From a checkpoint of a small transformer trained on Wikipedia: RMSNorm before each block.
MLP neurons of a small language model. Each row is named by its layer, matrix (gate and up: input weights) and neuron, and shows model dimensions 160-287. Each number is 128 + 32 x the weight over its row's rms, rounded and kept within 0 to 255. Numbers have three digits each. A neuron's up and down rows have the sign that makes its largest values positive.
After each neuron's rows, "fires in" lists the words (lower case) most often at its 100 highest values on Wikipedia text that the model never trained on.

L8.gate347:117143087096148167095161109160199091107159113110132116179109117120122137178152152117123183118141106130176131127088114154092096099106138144080130151121131133095173101154069096157159192176137137185139154087131113205129200182102154149138174119126131079143122131171124064115101128160125109140152081103118171185123155188138103113083118120129112106180183165147092128155144136125058109102085
L8.up347:081109119165102137186136131132149071166125133135081157073171098128133137102142183168111110111193134150178118135092099127137162092100123207161116124062086085192119061086158102112147150135120076143153168120155096108144169136170153145171132194131113097077135075099155159147121131121130087065128129075103140087122116121116134133089074103105190141159029135135100155114161105199122133132079
fires in: "from", "by", "to", "in", "of", "upon"

L10.gate1021:135114102240117148122145095094107124092097146163068132124106085083111180124062146220164164133143083096190088134129152162119138138130087151105117159053119177103114088113156127102143088165111134093156177118135152124159152136142088083149101106151114041137162137098121147184120101113121094142122092107100083146091120164094188103117137119189124174121141131127093183130188159109100156120116
L10.up1021:144148144140123156155098157080118105175195220124128088121148084096110201114144115160103130140114161137072135161146155128181131105154137098167161106141126121175122119160151131079170124110112147129148099157052156199146149109123127152136055121107094144063140163144101098151126189192133151193183093138127175142115134124117040123108143194083147069195167132153114147124133111152114152154073
fires in: "the", "s", "his", "a", "of", "they"

L3.gate576:130096161128110111092107123132182113108126165099142112191118148167185137162128176188064175175059105158145118073137137151147143073165099157139162148109083146132154116105136122118055153111179113124070159076188111098141151100170175077106156085097100111152146090111132174132161112120093164195173078126199119103123114198085132132108126142149183159031124171116156142160154118183163096122121
L3.up576:096132169122115151110095080137117150151132116149205135136111137105188072148165138154098170079092159183122129126138056158134134128145127133101137081111103131137233153112214134115118155095080171109147170137145140087135091124092193053092079105132122170141114103156167138132172139163181175144136219172161193141093103179108138128117096108072117137060074142124166095185101150080099114155118
fires in: "of", "very", "really", "often", "more", "relatively"

L3.gate810:134156174106112147117120154086073123085100161128154133092147139154112127112095141116094127074161071125108076159143165112097125135137155149089123101182174095199171156077102126157121191092103145083193091087165145150115138151135114119052059118111147091099113095154126187106097113163141164148115161143154123163138108144181081115121118106147089108102094106127168136104163126150118154083118
L3.up810:211119153173091165099135146137133142167079178133123112089104153154118159112133064143194156156147096162120159090132080112133153153109153144137145077137100093152122108073158162146123121117121122106128103048160104101061131137134122159063122119164095123079090168076120141135173115074121175162168115133137111180130124059111082114170131169081161161164161080117112094109114114126145098112153
fires in: "during", "candidate", "low", "good", "go"

L8.gate309:135124133155121160060079133119145107126109146121127085114184191106145081152161097113180156088097173146215121086113155138084175127125060172139122163153108113159134097062141118116150106161102098143119077139108133153094135170126154148111137171152149141114128067154067170134143128162103128137158121138116124171052169168073094201133130132124105155167175132147136143167162117090105084149047
L8.up309:161122146190065110089162142080110121112118146149095087161149151169105100115134143128124177112108160154178110148157097157169170141158109120100130185085102131123110096217158087132121144140113124159086094158083204125149112158129066142096112187122142106126093153113081119103127130149148095104137151155039133182078172144125111147152106092185140077143188144236134144152087127115181152063132
fires in: "when", "that", "because", "as", "if", "although"

L9.gate840:109104123201090159145097138138103083151132153163124158163079094051148079106185099113109175151122155161132169127151129126109121122106102140125154102118031120155161127154156140103176117179097097110091100126080173103144177151180198097113140126190142075124132108113220108168077151160174077104084159124102119099151131141155148095101123069131128175092188137136121142132116150132134102069091
L9.up840:134107132186140149202143153121169175166106095094154113056120155163187210182138111133083087148158099129099132150126186172096126128161123171147167093131140157110182138115146120152121119077116097075087177184120083135085155070126152145159092150125059108117142082130152122164216082165156166111099135184135065155123120133129146123178136154108157077186180099133150106125113114105118106127099
fires in: "of", "the", "from", "to"

L9.gate100:097134125176142127223147166168135142193133111143071143168100132137140161126103151101095141128093064185157173124144099124145090118099119116105128162122103141079161135158106103124143087183141125194125173084056096162185143097080121108113082168127166129090117122190098151072106152162107104058129116128154127143189121125146184130111115112174110143116152183100097145171079166146126128134123
L9.up100:121063082130090154141122144103156135128084112107070166124121125161092117154122156118079147119096103103133118114133118115122125114124128075135154129129122134166110127057192059127115170204229160120114173133171166142119103129165131143089134137159085132162135168128094180138129051090117087143139144152165086146166106160142178117143102131148204138100150093129120145150116106144112134119118
fires in: "of", "that", "about", "there", "to", "on"

L9.gate278:171187160164111166136151153167155082146131137141147152128202121157122091081077081104130131155112128110177115135048113187109082166125167149112087154182132095144099117090155109155128106053186159156131145104132159118163086151117090120098111135109145090100102126173065054138087152123140137134069076093126078089155148134124088165102160188147162121126156107129151147185119081158126152142141
L9.up278:105094169111136135111132104159063115162168095149047157161072119115142071152131143084142151092145142157048117147147140156130154133134131180099130155074149123107183169133128130147068159140127099154132115131144131141170127192113180138097070085140143139137055158131099076164138159074149084106088138131141113105115115180090105126115146168149129092136076101170150152051128177128118165083156
fires in: "for", "to", "with", "forward"

L4.gate722:176090116153179134147181146117085177181087127111173083128083103131157111135121115211111101195140124137128073117135158166103086109121190132110123114147148081127113098136104166088102079089106089087104115130082046129137184070116121103138096162093125128099142103053123130143131129129128154174143161145113149167111100058154144123102160110104124136132087092167151094174110160163156109146123
L4.up722:084149070074145157106125155185121118138092164109167141069157148131151123121118176150083125111198127109068122115102161161128107125062128099131137137122110115104136102129079135123104123143139085120113101139185133140111175103158139104124168139057174155149121085135110074123109154079131106156151129140144154106115173108177182179065094118136123154084104105111101154060116122134088082086154
fires in: "0", "amount"

L10.gate710:160160094148145148131119138099134142155122124077129131138124077145174178121153104100111140119137093098118105126143154146175105142170145171140156208079065127084184198163117185087154124141150108173130183102100148122106121150099151077123104155100110069163152152108066171172095137106139195107075116196131060154163135137096138140130186115221134106144168197120104138192141160122157091155122
L10.up710:130182094100182103171125155192168168137093101097089095151105143128110099146135092157101152115118094069128128147135148139139111174128165169087134083149096137124132104080141120173136099109140117145112147096087138108051106103180138161159090152179097141119181143121150094164145147132165150192107117174117157130093091140108120169165138114175079105172186135140119095137211088114136164159156
fires in: "this", "from", "that", "same", "on", "december"

L10.gate293:124105142128100119151123161176085138129091138127130137141137115138226140169065140142136123127174084109124112174170171146121154160100059088123083115091111164109122057148103090087088105120088151175188136169126164095137130112215159104093087143155176101132068117135102158108132144117116148192121096082119158111119140192148150135109104145078131121102147140132148120127194170147132096156061
L10.up293:187134101069147208159131152157118121131087112122108188138104217133128151139170217118143103120080113139189150127104146115098131094104145078111127079089079117177147151165169101140111177108118100226132148140108136115155191106145143089123126133091138107123113088151155148111121112125154148123110123181047138143107132164148162142140107141130126127112163127088108113176137195122106094117057
fires in: "of", "often"

L9.gate293:171083141147141087115145081153088127127149126122098102108130165070138134096121143103176137084124154154155058109129099181130104086153122136126127133107148123136158133114187137094092130114183113081130140138087160121144184084092158116122107190130118130148154097130095162172105114143101144158085161159122144160142121138151091156083147131143072120116149109145150173101169110160112125108096
L9.up293:229145173106102135120160166083168134135105139144141079151124109172097137164101161165139140179172163160125098142147181111135173107118131172144214101140162134104102104110156156148122135129175132057071136136089149126083122092117125128166130139103102148130155060147139070126130076096162165119067090120073085154147194121181136090108170161119120174107129144107076143119124136134092102107119
fires in: "the", "through", "a", "along", "to"

L9.gate786:158068174099134121119086149160130140111172088135125150099081103159158121115110106136085180103183162206101144113107149112109128096149138160128075085198098208098176212103098116122140087177145159109044118137070144145150137128152121159110166144150138149153088075069196160090082087101057109149065132109159115107101158128097139098189084128116137091156145157135147132143147163137120195104109
L9.up786:146131139111126109144113035112121066072144154127119101133138161052167117173144148156161126181130181112117088126093155116114143148091126126126159179173107160098073151139116186110109114117119147170121181081119154123142156136097200109134095172093160120086147126137118172119149081078113084034107121151137089152101138104164129156089187133156118091149147140076053199137094129074229202118180
fires in: "to", "of", "than", "is"

L10.gate279:154161105167052124101146136123103103143164157143127138158164166066118155116086078024146131136078150124152076131076182164141124139122116174104072101108114121105158170126134119049136136121165147158129176180130140150046137164127123127098117137134117086095129148137126109078116133067112160092091169196135133092108135113105136112063114058163068131087107153125126135146105146091082196114115
L10.up279:131110121106105155106203120122110113194123153132122160108116186091141125154050142081068105142162042179125091098126141180038128092190116097135065092113164134135170140080147127128116156134159109134120102131113137141132162142126056106115104155117123030115052155124192140147127085101109104155111156146111123064132089100119149123135117148186096108151170193156076131110153134112112169098104
fires in: "to", "top", "tour"

L9.gate1071:140162164109125150138162128110112121120173094170092108128082122139178166112110097097130128087038103143157122158073202147089078091081153123106130167153115144141101052112156060121161116113203170121083137148136141091068152116080133088101155145062177126083065146151122110166161104090131101149127145128150123122170092138132161130095172118185159175116160118162169167168102108107163150096132
L9.up1071:118127164160105130157091134143084089129074063123128184133087106085140110114142099159139131147065130128179135150116132113090153142194217099111118131140101131110180164130147145109088151151107084230197125140072158149116121139148144111143072155133140104132116097176088145116053094134111125185100111105121182103132146141151107138142153168145100096053126098121092126090151138129125146146134
fires in: "on", "of", "for"

L9.gate172:170114137097089168146139113135124164101126128094108109135122121156173180129077092170116128130080135115092104104088136152108141181137184067102156196115116108116142196110116132066112122108131128143137145152118091116168162158131103122093037141208131138161190096128157140098113135106120118106119124126185121044135070069137145092151130131136091099106094117111134077149132117123081092179182
L9.up172:047132113139129184117167106200133132184148076146102110115142174111134145035085096142099105164133110136122120120078130119103112135117105093125108047121107125121159134143188115129105083149127127113152168100115133121185116105154114108137053126148114121166145111112122092155148141145123119103111097210068104079134109183107168147128143114099120126126108120104156135120119129146140090124163
fires in: "which", "to", "who", "that"

L8.gate755:109086142163143198178117111124112129133135148158139095165105087110079116140147133093165132086085170191130118143102142166121118087087083103149150093177081092112091096150153159112137137115148101159096123103105107131107140097136099127107121059069127080138119096119105127088128109046123163116198204145192180077119075119130148116090073114090124136115147147155121115132122121080195157100145
L8.up755:098105079188149158101106119163165132168112109154112145148137106142152126144141077148142161171159088203196174135150124193108149080157094094128116090127116149116166064091099103064142146077131166179061173109129152093148105136062162185133080108114126048108098107101154105130108097086144147071100160162141121066150117129084101113077107092064106138090165147069114165149168133166119098140085
fires in: "to"

L3.gate239:091169134122137191141074103191130126150145106166181116177164108061169108184098150122190151122166134177150142127153138122099118163100138156155148195122107175155147135100124086093110171091115103088188131079101156110093111123120117126077127166102095105161149100091144100112188115164109195207163095087146122156117121173118086132148105120077146120148143055155123119135166160131109135130117
L3.up239:099135124192158160169109114145161108173149155124079133172190101120128093157103160128120208078115138143176128123131134079181106200124118078107110146126090135107093151137108096143092115136156115113122097100089113144124128121158157169083094164126132127158128113112064168092148116074123108139151127101159157145155097144095090117133057147126145183229115075133124129101142164116109109168117
fires in: "during", "as", "throughout", "when"

L10.gate773:174099138126136170138113169144132131146156104077082174098132150101135099165080164113148077182078189124152100100120123176115116101066176103098140086119136085120090114139128139145099142116136120094127175089137060128110164146127121162084137152060122091111151147129129128179187100102169108207103114114107118144088168134161158133152205140101161092129068115197113165091115136195163168166182
L10.up773:147133120061144182220092122086120073109166087112119192090089105127178106148056145129160125144078204184128132095128090121114158144152157124114104064099108077120165152129170108117097183170155123179097182140115121082110127163119148144116151110116149087151162115120169162154143139137116174130129083128135193140090164139119124163113142113158162122054085156109133101068133140149121122135145
fires in: "1", "0", "however", "2", "3", "agreement"

L10.gate1036:184113238164125103117130202167123146104134146182133111159087106093186144145098146120112117100161148131121134159139160136184181131150152141161187126216106127133138134101092090122125090102123128114078157129157195133099194098112185085127119125120156119117167114149138077216127117109100067151170156139152126149124137163154140089135111142106149172098084156156099209151052135155159167188121
L10.up1036:116179187118102087138152156108157113160114126153209169084131127121150120111078168166152108135145133127141093089170126156098143130105176124089172151167161129102153095126114157145103095132139104153116114141127190049138182085109140125080149083096127140161122106198039151178135112094105067113121125103158113166105112163138049141108134121135126113059062104145112136192166075112101147119172
fires in: "and", "to", "through", "alongside", "than", "as"

L12.gate603:186137109114107083142133122079065170131165138126108109156155166123160141123129104185123155109132119188145099175136143106128134151146165161131077105070103127084151076163145082098124143103111149140111134120064076087116105077133157113145086165119170074117067194127133135156079111097056112196119087092168098116110099171116195123122103123153139181191129168104138171049129165079114123149127
L12.up603:099143120186068099142131163138110108138091121101109093073156176154150177161120092120166106144071115102134150089150065144185170103181133019139128196115154110151159135069081148114104161114125094153095101139082112164103145120152112166083155103067141121112104166120095087151114144108149098213108103138076156168143128142104101076145077139164081112131077123112107124141149074126114156130161
fires in: "on", "of"